Weights of a small transformer language model.
Size: 10 layers, width 320, 5 heads of 64 (1 for keys and values), MLP 1280 SwiGLU, 25.5M parameters.
Training: a variant of Adam for these matrices, 617M tokens, 9408 steps.
MLP neurons of a small language model. Each row is named by its layer, matrix (gate and up: input weights) and neuron, and shows model dimensions 48-143. Each number is 128 + 24 x the weight over its row's rms, rounded and kept within 0 to 255. Numbers have three digits each. A neuron's up and down rows have the sign that makes its largest values positive.
Before each neuron's rows, "fires after" lists the tokens most often just before its 100 highest values on Wikipedia text that the model never trained on; "fires on" lists the tokens most often at its 100 highest values on Wikipedia text that the model never trained on. A number after a token or word is its count.

fires after: "— " 22, "0 " 10, "– " 8, "1 " 7, "2 " 5
fires on: "| " 100
L3.gate641:157162127097190108101121139107158122137156129143124119142147161163117130121108140126109115127150156130116117153133164127103175112143130105129098117164129151155142138110146126114114124144128132130107160131116093127137069108133155139132143170111099127125128082166131140151097139134110143122
L3.up641:122157136127175124111142154072179079151142147153142079134134092161106121098144131169109113164116127111135153132144136131138088096186181117145139179144082154154182140118161118119145124145119118091131130102120102144143088107132108134113168148111120124163149107137142108136143129136153142103

fires after: "===" 47, "==" 42, ", " 4
fires on: "\n" 86, "on " 5, "\n\n" 5
L3.gate570:139126114183095110168076137147140124104147102109137124167175108169126077093160123147088109156179136140116115128169150146093123155114186144174160118135130077099144126119122125117136071090180122096138120123142098129116150146108116146169115138125110131132116136138136131125116138152123157132
L3.up570:129141122105128116161164067112106120111152125100133098183169176125151168132126106120146098105138151113139137133104126109177142089155098114126134163139117135158142161149138098072124124128150117143137141152107152100152143156121131153094126102119110091159128116128140140112126108148106134125

fires after: "\n" 96
fires on: "| " 96
L3.gate751:104151122098138096171100107135119122132114134120125160157137098111142095101140074137115102167124188140134104139112174115138128154132123127077129162145107146151136145118128082120135087152108096142095139125159118175134136103127101147122176100139087103130108116136111116129151106162155139075
L3.up751:131175135170115177127138056072125091128153094112120128137156117145099112119078135116150154144114147125100088150133169178163166120139102088136172136106112171122135104084137140115079131127128153123132123111130155147137133144148136106115141154107140113097135148119098123133131094129146146119

fires after: "|" 83, "|---|---|---|---|---|---|" 7
fires on: "\n" 97
L6.gate741:146142139106120131098086155112170125135153078128107125108168169084136094140098169122153179139165165107095159142075129154170138104167170156094140125141122128140160125123139116109114156102122123167119125124130167140145127115130132157128101113124092131122088139165155142107135103133133158139
L6.up741:074165155087106109120156118126178151125126091129112113166113151130091120099145109104130108125169149128074126128137124111125120119102201108111093129116151120141130107133130147163187116112113118132106121096096130182180166120103117151101161113106148131157140126138125108116137133134132132140

fires after: "| " 34, "3" 8, "1" 7, "2" 7, "\n" 5, "5" 5
fires on: ". " 36, " " 33, "| " 10, "From " 6
L6.gate507:133110144133158101149139144131165100131176146076112107157125148111111150119143155126132112129125070146108105170130099130149141115138133097132169111119148104124137100123158124150145139142162127152136146154138123160130140100108175152086110183135106123127071107134117121087128162102166138145
L6.up507:120116109138114127124120097102140126124145132153123136164085148124112137111109126153157113139140086108086158136187067122140159151127158122108114117099129140137100105138166100120091142120142143131141120159090125124143102133140134131115095170164144085114120137162127088128132152115122136135

fires after: "|" 70
fires on: "\n\n" 80, "and " 9, "ag" 5
L3.gate546:086119144149162153096112145123153137136185153122119137111122110105111146091130170113087134115126129115131114157102133123108132087143163177155154142078155116148098126133108153114160140102093158154105141172102104112150170107104164127107131096138162094148135131150107101084149114124073128192
L3.up546:137112092124151154083132074109140124139144173140065121135180068123112145140098147136136110158109135164106099150164134140140130121141109148157125141132148097113127140122116122137103146143132153178125128137135164134113160115124122100117147179141114123148130114185130110151123149108095132100

fires after: "==" 52, "=" 12, "===" 7
fires on: "\n" 63, "/" 14, "\n\n" 13
L3.gate485:110149108165090140158097139140137149139098116147133150136133140161121141107101115131125106140108182127120163149165170139145092159162134132131114111128103102100153103110126133119146104069114122131081121141173103094133188133093167122106194096094103131108106132107121124137115123147135129087
L3.up485:113125128112123163144160095115171086101104109083114077147143161141128118139125090148089129127117097165130113108109145167156094146134144149124122114156125135114137090110103154087126134098120139135108102123133126087153154104136142117148166138084147158114146119136136190106132154130107080090

fires after: "\n" 100
fires on: "- " 100
L3.gate1167:082176118104129146119176115114084142130104106082112127148101097129167057133104098111089162118135172152108157114093114134117187172116088142112157141128144098120140126138145141129127118114150118146111161160145079145140138174140096138091099144145167148146134127089163154134129125135150109098
L3.up1167:142170116160106099107116105092154070107145135094114156171126172092122154134155149153126120174094183127165177114093115116123126119120131118087114183144085136154100117109153143142138095143110114092104144110148123100135162148141120169120146133118164185132119118133124091109129097114122130108

fires after: "|" 35, "| " 14, "===" 7, "\n\n" 6, "." 6
fires on: "\n\n" 55, "Date " 7, "place " 6, "Television " 6, "= " 5
L3.gate837:161098126190124124129144085141132132150186066135149129102143122127134101108139176088123145109145159116100163107113144165145137108099146135140078126112141144118159108134151102143104111154148157146119116092173134090142139151114146132145075113126098086108147138087143128107103130138169143105
L3.up837:166125167102109143078178108140169133140171129149118133155141119106133134121142126129096132171136138121149145083096142128191110113074135131133167132097148123110081157121177130109160137117111108159100136145113129133185140078147165128111154106114092109129114108069152133088182120121084111092

fires after: "— " 22, " " 10, "1 " 8, "– " 7, "0 " 5
fires on: "| " 90
L3.gate976:129178141082155115118091113131109150147118142160136143105113154131148087131082128106139108140163140116112169111118173112139126102110161118171168126099127135142155103147118136122138143166139128163112108107147144182096098121144117148130130154120122135128124122098156116163106107172142123115
L3.up976:149170107132184127136158094125112096163127099119180159128122139113128117113144139145182145143138192156102119138129155126124097157118133144148129131133151160148138148122128128122136156135157116110086180137148143142113142130069130142114123142110103136142113068136123117110116092176157162146

fires after: "| " 48, "1" 7, "the " 6, "3" 4, "′" 4, "2" 4
fires on: " " 47, ". " 21, "% " 4
L6.gate620:101133094135076076139114110110160124117131153131110092089161136123139129105138118110104140111137133086147098179119141104134144109117116147141117110135151132072152134142127089140110100135108147138119112150116116150138106138126149138132060160146098130101119108127072081080139169115106143134
L6.up620:117092147138121125115131099157118145129115163126145111159085124100129129108163077169104104102106153097100148124163127126131111132109120144099177099094123153144128151111102083087147167132117160127124136148141090130135114182116111101147111131139123106124140129121166146120162124098093140150

fires after: "|" 35, "==" 23, "Early " 9, "== " 6, "\n\n" 5
fires on: "\n" 36, "life" 11, "History" 10, "List " 5, "Career" 4, "Biography" 4
L6.gate1209:112133135113113138100175146119163157139177110107138124141144104117148134151124094128118109123158153140130140129155124122137111118107122137168141153126165159104178150114108095123142131127125086117136107123135145156179131109098162127118067153149116157150146142136132128163107198103106161133
L6.up1209:130148139110154146124097109087157131093133106157122159073115139154099136106144141132110095131116155145135130164119104153135106131091131122095108130115124119168124089100139146134127111130126112142151105098089114122131124090102153070163148123144070158123121129157137114142081146105152089088

fires after: "=" 36, "\n\n" 12, "be " 5, "was " 5, "the " 4
fires on: "\n\n" 36, "left " 6, "The " 6, "= " 6, "due " 4
L3.gate782:162116113151133171155123087144111139194148124106127170150127141110132125090117158123073138142119157139114143125131182115085116130189152111123127141108170146131135177106137115097153104119127129162138161131130125120133122088127137106146085114138141134112064096129150106088096119147118125131
L3.up782:164117101097071097133133168121122141141146167122151103146112106118155155088150148176135138107135139139131107112151113115116152168142117151123143106140094123066127162107102137108116130090090119136130115120111133140131121136103123139144125144125075174096097136164140131149135141095137110091

fires after: "\n\n" 45, "\n" 44, "name" 4
fires on: "= " 46, "- " 44, ": " 9
L3.gate42:137096148156100152141135105095163161122198113088133108165154142126134123121112119142095120126136115162133117148124155110104143115155110143130138143121132136136148139097126081167145120118116116191101124103121105168118112110112118151113092140144111094114110111123122148108138144125145145134
L3.up42:163127181125122152140093125105147145092141146174131089193122099156116132136116146113078135159135140145163157105137163108119133087134123129104133134096148166145116135121146109145137113139126125135121137100131154145136096118094163111145134142149090123136165087106169126163134112123123129147

fires after: ", " 49, "==" 7, "===" 5, "), " 4
fires on: "who " 44, "\n" 12, "they " 7, "he " 4, "team " 4
L3.gate446:090132125118097130145111109122162121160148143104164116087147114171131097129113124124108135124144159142180092126130151129153113164153147140127153122132108083129184135148142097090122136169140108091126158164174174171149130164158173109150123174138133106125089116165112103143157132168097164138
L3.up446:146164138130155127128110120113134131134136063110147163128150124148104134182108109141159140127116103123135129109084146111167085121109211117138116165175132114121148112136140109074076128089149101130094100124147135122116124132140136138096131109120131139141120121160096111110160086191054134101

fires after: "According " 13, "United " 12, ". " 11, "S" 9, "\n\n" 9, "\n" 5
fires on: "In " 20, "to " 17, "US " 12, "States " 12, ". " 8
L3.gate795:167143112115129157127102159140109118115129158159087122165127146107144114113103095124126142109102148140078103108121140124079147115143108100115144093141101112117132145161159105116108166152126155134164102121128126123161126137108119159159139157082104174159164107102152147086135106144131143124
L3.up795:177137114135118120144160132141165102092092084114111128139122144166105123122073121100105102185100134086092090161122189139164113151139126124116174183147146130075143112114096121139080101103129116075120172159173117153137108117186101131141146146131098126159133153139121104169123114140123133104

fires after: ", " 49, ") " 21, "and " 7, "), " 6, "; " 4
fires on: "and " 87, "then " 4, "later " 4
L3.gate43:162118130123135144134143094120152140123151097094155137133117104131145129142111112109140146144146135136128127127133074149124146070078122162113131100152124156136128109153148158119102088125115173086152111159091177117112087161108151179103127094172147161112105099144104118138104139175136142124
L3.up43:121151110114058138134072131131136152150109153115119092154137116110146120149107175165159093203150137119153101109107138134131152136126142114155106088135102137134107107116121148144097147127113160093146120132117129104164136125133123158135153122159095140089098134112129136157122114165186093100

fires after: "\n\n" 86
fires on: "== " 56, "=== " 21, "both " 11, "==" 6, "===" 4
L3.gate313:142132141113148136153154106146124115121157156095151095131128158121158170088113163103157153156142161175105101130142114147108120125152133103134128159132119127152105121142123124167102151145131122110144103120159128171096144086097117131132099147113107126162160081098150100155122112098164118172
L3.up313:114120170130109126129081135115156123114118184155127083092102114115136103145091115162117102085109140100087142080146123145104150128159141117149109180106156160157141158131153129075150114153105068178071118128125145112144151122133140148136124126110118119120143136152123099160096094119113172170

fires after: "| " 51, "–" 10, "(" 6, ", " 6, "on " 4, "\n\n" 4
fires on: "1 " 80, "| " 4
L3.gate703:146127107091167127139144129136161118097112150111100143151100133121110167136111120150146148151140102131172134111139115133078141151091114097137135172098170167113082158144121147205129137112104106104091097091127169125163137128128136153181111115139094157091135131099131135108118125141145128102
L3.up703:137151140126097152150117138096136177132124134130128107169139132116177106164130100148120135152144130136115147148113139113142136097146102137122135126136127149134146087115094175148113126170100151084175126145122113097122137103156106148135171137113151139128165100147110101125122090095108172135

fires after: "| " 94
fires on: "0 " 43, "1 " 32, "3 " 7, "2 " 6, "4 " 4
L7.gate699:123104124093107162132112106086097101136153162079143142146121107082138126140154115108105143078164111131095107142142098141128153080120114108162119171108141109077130094161126141131138110122140134121111102116130143157155117155124116141099103142134108127097107085107154110096130088132145157112
L7.up699:120115122109121135114134150128131101142103175104141116121167135094154139043159164128117080095119121139130114109132068088116152157120094106178153109088144114142103163162085139132150130113125111163075138173138158140099132121144164130121136160153157159102105132148163132141114111108125190115

fires after: ", " 89
fires on: "the " 43, "both " 5, "an " 5, "a " 5
L3.gate793:146117118108169115133192091153159107108131105117148128119101146142158146131123100156127144138113150138171131110121145110101114163098115155103126144123109152174143111135117138086136111097136126153168124176127181078105158140129140123135105133116170143073096153154145130126159145113133115110
L3.up793:129098134084081120075121116105105116131165123153116137108125100108113130101109152108073151118088162115122115123145099146136072165134090153079080084113109124135097145157101131149138125118104115092099141146118142148156113148168157101103150125197148145139127129148137122125118119114128122153

fires after: "\n" 63, "|---|---|---|---" 6, "–" 6
fires on: "|---|---|---|---|---|---|" 13, "|---|---|---|---|" 12, "|---|---|---|---|---|" 12, "|---|---|---|" 10, "what " 8
L3.gate1074:126071131104087142163145147154127138100118126108157157130110177090150151139154109172162120117116148156152071162166142089087177111100145084125143128136136116128109124125103130138131162132182150100109097130135132096115111096132134161146156140158130130119098155125129129089123113123094127144
L3.up1074:149113103157157171096145126176120183113132160099132114140168118180181137122118099139160165130131124125150125128102137122151136151133098104123129127136132185095134173130138139179171122116132130123115128127121094145118151100117138136127136134155101171153119120107161096121144115121117126112

fires after: "." 87, ".\"" 8
fires on: "\n\n" 100
L3.gate1064:087095104126130093136158131143159132138152112095124114111128112101110106121082089111120121158126142127172112147113089142082109185132120160136094174127142100088146145107107100164138106120103115119101114148112133113135140130137132098199118157162075136175131098115130120121121134115110092107
L3.up1064:167152139143095099101131095113114127100127097118145101125113116154127159173093131135135142083111163159105159171094150159113150111124114157170104139129110164166124133164145091090132140142133142145134165129147132132123149084090113096160083088167108118104110149128109137118147099147123157148

fires after: "|" 48, "|---|---|---|" 9, "|---|---|" 6, ", " 4
fires on: "\n" 68, "G" 6
L7.gate610:106130116108104141101118097142126140163128076133092130132174147106175128126147126111102130168140166133097099176109134103100131107142131109152110147139127129060130152113157103175102135138104108084132154151127143141137112180132127157114087137114137171116115151113175149150164123161166139164
L7.up610:092139153127179124120131131131136130123107127188133144116158126142131164126129102109126136105186106111096075128104131130115081120148097136074126161125089138123124130114124165150134120136117133147077115107122116085110155130137080144118133151081115090137136118121114076129140106125118111142

fires after: "|" 100
fires on: "\n" 100
L3.gate901:120167143137080165119106124122142194156112087101129090096117107092144101099068112105121114160116155106114161116156113105119143133148123102104098154108097100126166106152140131125183109123121101134120152159092100181133158122148152112116133114092115193149142142157172164130129157156126105131
L3.up901:100120129136093177087105120135141112126108095077123118153159152127162116102068146121092132102155110115103131147144101088178141052154113085127124147138151112173120112148106146122144110128157165166109159128118154113157119144143161185072117124103163163105148096139113102127124129151123129137

fires after: ", " 24, "the " 23, "(" 16, "e " 5, "The " 4
fires on: "United " 65, "now " 7, "v" 5, "also " 5
L3.gate414:152141117132155140139122120126112087108116118152172110125110110095156120115071149083131177118138094112123116111099089144099168103146118090126163139115127109122107199131149110146123133143199120092109129140090140115103144097137139122131167110116163121093112096136160124126067094115164138126
L3.up414:135121128114105116115114087157154121129092115114112134107143120130130133160152128126170086170118138132105139180167144134161088121111123099134131111114141152152110148091134132120158133160120142129139148132092137126115166141127140176092120129107143139111168138145129177144164098090137161133

fires after: "." 70, "==" 7, "===" 5
fires on: "\n\n" 88, "\n" 12
L3.gate1019:129127127157114104100151123144160132144131107145130093160140144145140134138128181137128143136107165129090167176115129113078137164107118094175091158089120120175119091138126107136131129104128093146110139128098147132158150116100168106170084142123078163168110142124126079123157143113119118155
L3.up1019:142159122130120089136191120134120138109184124150163160136149156137123138115115111098084132138103139179133132127125151106128092107150135155145119155112148116119146119117156112113115101081127114165144158118121122136123088105083162116128135147108143125150131113128114123126142136126112088183

fires after: "|" 28, "- " 9, "| " 6, "a " 5, "'" 4, "s " 4
fires on: "\n" 28, "at " 12, "degree " 7, "Sc" 5, "s " 4, "par" 4
L6.gate505:166151064117149113101124100105160158075177104140114143106149085079159131114124128084073133126118104132102112106120115107169145106142106126126148102130134089145176119144098172139112113109069089151093126111106142178105097138120176120134125144100107158087128075118137113142117069150119108135
L6.up505:146123136081148133115110118174132163157124122132123147130117136095125156120147145099106142110095085109123105117112179103176153109158156106117122087125103128133135128123108139154116128122093089166113109122100166158115125174133134124107134110102174094157136127116148114126110146189130125161

fires after: "\n" 55, "4 " 7, "2 " 6
fires on: "| " 95
L3.gate1037:138139157170088147126120110178126140141108135094112118149096111131121131118141128115135108102104124152113124116125121149133125144081162165136159137096121099111080131114103108169119147080127130144131142135153117154129159151096159106140144139139123144077133087128069162149123160118122088139
L3.up1037:084169139142141155164136144112166126149123114116131128142102129085139139140135137124120132117123125101095120162118136122103102171124140189146100118141118162144111096116086158133125107100109125120132096145127139100143125105116155127145109144123120110087117190135123092089161122106105148134

fires after: "==" 27, "|" 19, "|---|---|---|---|---|" 7, "used " 5, "|---|---|---|" 5
fires on: "\n" 54, "\n\n" 24, "as " 7, "- " 5
L3.gate462:074114163124097136099152103131162116132114155098079089125140082132129157168125124107125081119123167143141164110121133126163112117108114107134077126160125130130132105118121087142132104095109089132137128124159100108130129116142115082126106129074120079123106121097150141179118119152159127142
L3.up462:124125124159116150144148148101132126175124120189098133151137160085175122123107118097103127134123096165128143170130113163117176135088133116129110124148159103135105115109097173130144125166154124156164114147085113149172118126087111130147117140131104132139096144156146115128119082131099111134

fires after: "|" 40, "==" 21, ")" 4
fires on: "\n\n" 55, "\n" 21, "\"" 18
L3.gate1138:151089084167113139096097102155147178107186088121156125163091126096101142150147135148145179112137112088106161083124175117106201144136160126129094146108124113142120118118118104105148094126138153142110129126106115071136113142087143103115099087134095145111122123127128105081156155093141150141
L3.up1138:155129091176151141127109127165154177113152095115147156161075116121128136147124162108122126144124120113158144105121144158151126186157140176128107113114118107154109075099126117132138131091114146168104119125141157123154128148109161127152122115142067151110124138087116094111137150142124097109

fires after: "\n" 61, "| " 6, "Stadium" 4
fires on: "|---|---|---|---|---|---|" 14, "|---|---|---|---|---|" 12, "|---|---|---|" 10, "|---|---|---|---|" 10, "|---|---|" 7
L7.gate362:126145081128129154082165171087158123050167142072140162120130131127106122171137095121159104115092159137147099139120125129094141119111120144095140109126151126124115178140099145136120095142132186105143076119143125117102096111137145112147140134151100137121143098140099101133186111116105094121
L7.up362:153144111124132145154121125191157146104148146106117132137136137154139140139109124125178107116132158150125150142117167155192123114139120156123161126104183094146140141139138090104127147132113146157168155119105139140144106077116112146140095156096105097123198105155123093068129101132164134125

fires after: "|" 42, "h" 4, "|---|---|---|---|---|" 4
fires on: "\n" 50, "200" 6, "mon" 4, "Mon" 4
L6.gate1068:127130150140116152116077137146082134151144131107134078107144140162133177114153102167124137153112187137120122150099119103115129143113111117153120167101126110108153156115144119152161126130114165130101162150126086149116090137118140138159109077121134128149116126115123120130124115146140135184
L6.up1068:135149165061108160128096169127135105121095103157112159132118149126097175086105141123146155152152144152143133120126133145087108118165140108105105099123137112108147058120134153161083091130089124132138152099113152188104102095161163080103145145128102135135112158138140131101118101181125117127

fires after: ". " 37, "\n\n" 16, ", " 13, "and " 5
fires on: "When " 24, "when " 16, "After " 15, "if " 11, "While " 9, "Although " 6
L3.gate465:135107101121139145160085127120100132131163126072145139165065116145152146137131146127064127113122153088121123095149141108099128126109144134151138139157122110118143111179137108133142139130113125130115152139112105101125173162100127132199108137161129150098116143114113144109162153109184120090
L3.up465:136125154104150120168131158176105096125102131122103162142100133126139157098095103080131091140148141128093116140132129101105123172162114145142139098159126115123095105103084135148126062127153145168151148146066176156138120111140145148172114127112188168126114099128162125130112147165126124136

fires after: "in " 25, "In " 20, "(" 11, "born " 6, "| " 5
fires on: "201" 28, "200" 21, "196" 11, "199" 10, "198" 5, "195" 4
L7.gate1100:126095163144125117098123135091076121142107106148110135164158158111111154120121110118129113148111132118108115167125126161071108104149113115098110137136108058078141138104095102120110121103119118112129169136132135134168119138128137125111117151145114131148150123108140126106104121122132105141
L7.up1100:170112145105123069066089103119078107113124117112143120174126160164109140091154117111111095165161104129105127133097127133081087142127157105090091129077095093113145120098122139089121182110156178141162117116159167123160127116112099121123137098138120140115160105150135129116106088132087088120

fires after: "–" 27, "-" 15, "2 " 9, ", " 8, "| " 4
fires on: "200" 19, "201" 17, "–" 9, "September " 9, "198" 8
L6.gate1089:145165126090125092110096142116108108114134098110098124163170107124160167097119122165140150141163142149134136155176119141122133098152100099130153149119117097127091114120106118094136170151127174176159139135123099081156142149141098146112126139106153153115103110183151111100146109114102082158
L6.up1089:126124162092159080119135097099080113117091113146117149092170147095104171131132143119096126118130169101169153127111133157104105068127143158155093129132158098109111166125149102108101113083165105115146143140187137162146126132154109115163126098116136150110090133144088121151132142165073124103

fires after: "| " 54, "Votes " 5, "% " 4
fires on: "." 37, "Votes " 19, "| " 12
L3.gate229:087128069146118143121129090153142121131138145114144139160174135117103108163142118151087111131138138136115130199118161098099101143146149157095110108137152158072109154092122086125121096085131147129106122138159102137096101153155107143113124088145081122132142117137139123171159156158129154123
L3.up229:106125159136171131140133147091105074096122152129116153198115140102157093083143138126145090120112159149154090158120143151145154131125098150123152100155135135182163139158116093142133141136123101073151051149138143119164139088119172164134127152119131118157084148138129120131137111136132148125

fires after: "the " 28, ", " 16, "| " 7, "The " 5, "\n\n" 5, "e " 4
fires on: "United " 80, "== " 4
L3.gate1212:176138165133151131152115121128102101100102112128160124137150139116133130118133137106140113130141153111128121184085101141158160110105143141128146110122170129108158182120123138172085104143150145144134132143091154103146155113126146081138140132086161078073186104159081154106121140176110129134
L3.up1212:146136098124134131106142124079157130137120150126141152113122168162118115097116134120162100106092122099149147098132133155152129105097130109128115157145151137124129119115156095109110155135056136095116133151121126131129088119116105119112117099126119104113099141162127117115157119147108158178

fires after: "\n" 15, "6 " 12, "9 " 9, "2 " 7, "8 " 7, "4 " 6
fires on: "| " 73, ": " 26
L3.gate619:176086115149154096141091118129187180101150133108088146150102136118101091195054106138132083126153145105149162132102170141139116127122149148110116124139115105128110102129119160110096087122141136158153144151141103144151137137151150157128133154146131147153160116141133145121143152155125107083
L3.up619:147107125108081112142132150096128158138163132089131167173094084099147137125127121108114136121073134138109100165112092126162149118119105117129092149185134127114082148092124116161101113109113099138168149160128128103119149185126128094168134133176154122118134123103112057068119167100074120147

fires after: "==" 70, ":" 13, "===" 8
fires on: "\n" 85, "\n\n" 11
L3.gate1131:146106108101108159104136128150135092170124123130129179116135140127150153107136118150094113083151135141104124154089183100131146138105101137096120170095094153097132146098166108119116109117182143153095168153122092100144177143091146128158121129129131140138148123107096148118081146146128136129
L3.up1131:116108130140175141146154171114142136101153111152128116115150135168124136105125160134131142136093124167139201163094100145160105108132107158167127170154172129109105107098141122098109095126126113137086145126123154141149152114114119131144139133099100121137117145112087144136061154165136132165

fires after: "| " 100
fires on: "0 " 74, "1 " 22
L6.gate906:102113094168098160146124092113109147140132133117126124127189153088136109086120150093090166120161157128145132124138071142093135132098121124107092148120112162122133123116133155106188111108091109141100092159093164134146138130152097112146126108141138158127097137140173138103136093088154096100
L6.up906:124130081082093170142151131127146097113129191102113169153117138131131140072118119123115120140146136157130152163139107157137114159113103138143132120112118132158154129131128111168149138128095151131172123119135123087133121135171104111149121166103149085133110102131160103136139115141118123144

fires after: "." 80, "|" 5, "\"." 4
fires on: "\n\n" 97
L3.gate789:143076155130125100106104119093128110124183087112154167172128084107094131127150137136109102133149137117115148135148132122143183100145138114101132146130142059123134135103111104145125076094097173083095138138145189119134134143135155131183125111096149186118145106143119103121148107119129129139
L3.up789:129104127125087148098091128139102131142170120119161157144133087143112145136140163117127109150080166096104101163152142183143166140149119119123154137122141147130073114124154084137161118107068137112105166152151151122152126133134101094162106146108123099136163195186100159137128162127119160133

fires after: "\n\n" 36, "us" 6, "Genus" 5, "ell" 4, "name" 4
fires on: "= " 34, ", " 24, "for " 10, "\n\n" 10, ": " 9, "(" 7
L3.gate512:173117123116164166110138145114135147101158149127099101161134109092171137146121087139125104142127168150084144130153119081075139092096131106142149120096111138108145149103134103096140093156086189124140120121103152125101134095133100174113121151163104136157175125107180116084172155111094080142
L3.up512:150138146110098148121100127095112148163139135098144118149140100101117120135117093129133166118150080152114196113141131138122154145105137137155142119090125171108101128151116109185133123149110152170118153112144115117090154121164118132118096127096161136102141106119126160094139144155124110138

fires after: "==" 98
fires on: "\n" 73, "\n\n" 27
L3.gate876:165103158141098148132125090107144138154146090120129153199173115156154127162162107145117113130122188119125146144129183132117161121152135161153120142116114156096112132090126110127143149128174086162124141117136072104119131104115114139096100160108093120124117125097146128121113116103138097164
L3.up876:153121137106111133100134142143125099141153114122127155142166115166129125101134124108122084127135122142092151162106115078163105131122090145146165105154149092136154131124107114125150113094151134139090128098126115163131136142121120084110108122148129165108109135129120087102105116104072175120

fires after: "\n\n" 37, "| " 16, "'" 10, "\n" 6, "1 " 5
fires on: "= " 37, "0 " 14, "| " 12, "s " 10, "began " 5
L3.gate892:126129143106078133128145143115121137078111171147136180153094163119139115118169113127120127061147132131166103148175085102129146117118130130142129122121151119108160117125099099178160150121119117158172109151184179160122169132114095166144165127085161168116125109131169132125117113135138107155
L3.up892:141115126120102126099168124092133155094151162152101152127132128097122137146130144134174167111131123109109174142126093088117126132089106125121113101102146117116132142167105113143109126076149117107153144107153183116173119087148147155112175127147117118114122163104143130096161128098135124138

fires after: "| " 77, "–" 12, "." 4
fires on: "0 " 83, "1 " 12
L3.gate1025:146141091124096114122186109161124140115084130125169148123109137152133140099131124117103143123150141142160174127105116145124134163136125142132119137087153174154137146168130121116135160159175105119066130101114151084151107158103130141104098164132138106072124131057122108103140158109146142105
L3.up1025:125105143126117162137130179137135097161148134118144114111172120113180090116156088103116093163087167158119192133161143128075140170097119181119131147148118172091112098119100141163129114122130191142105129121114144096143119142133132159112124122176156125083078104097160089128116150141163155097

fires after: "\n" 100
fires on: "- " 100
L3.gate1170:121145153112149133162100119140096126110131127108131146118103133133151107171097133153145165119099161112108129140155142064149163146151135136123170125155169139128158144145108161147101168179162150143139145159154167135134111115094125099115174112157149141083133134093174090114115118116106138150
L3.up1170:166176105138143134117095081167122108093168161148076154162131102165168131152107137155140098140133147127134173132149133092134139112105128135140139116110151137155132105143096149149105120146148151118148099156166128133153114146140170109124178079146150157115101128097128085094106118137129124122

fires after: "|" 66, "| " 7, "the " 5, "===" 4
fires on: "\n" 69, "Soviet " 5, "esh" 5, "\n\n" 4
L3.gate283:088124153092154161139100119131146120146117104126135118127116149123146149073118120086132100163101134140120097124129125112172089145143187147143144136145140115162116082116159150105119140083138143172106165155158084113177094144118182114159131115131146132136134131139101101139097085171104108124
L3.up283:102144094111159094110118099108157111131119136114125144120112140067148099133109101093080158158147134169120125187112147144107094142135164130136120138154144084146131096159169137089148127126146143137110144130129116127151114100146138113117141157112104157138133104130100115169145141149120070108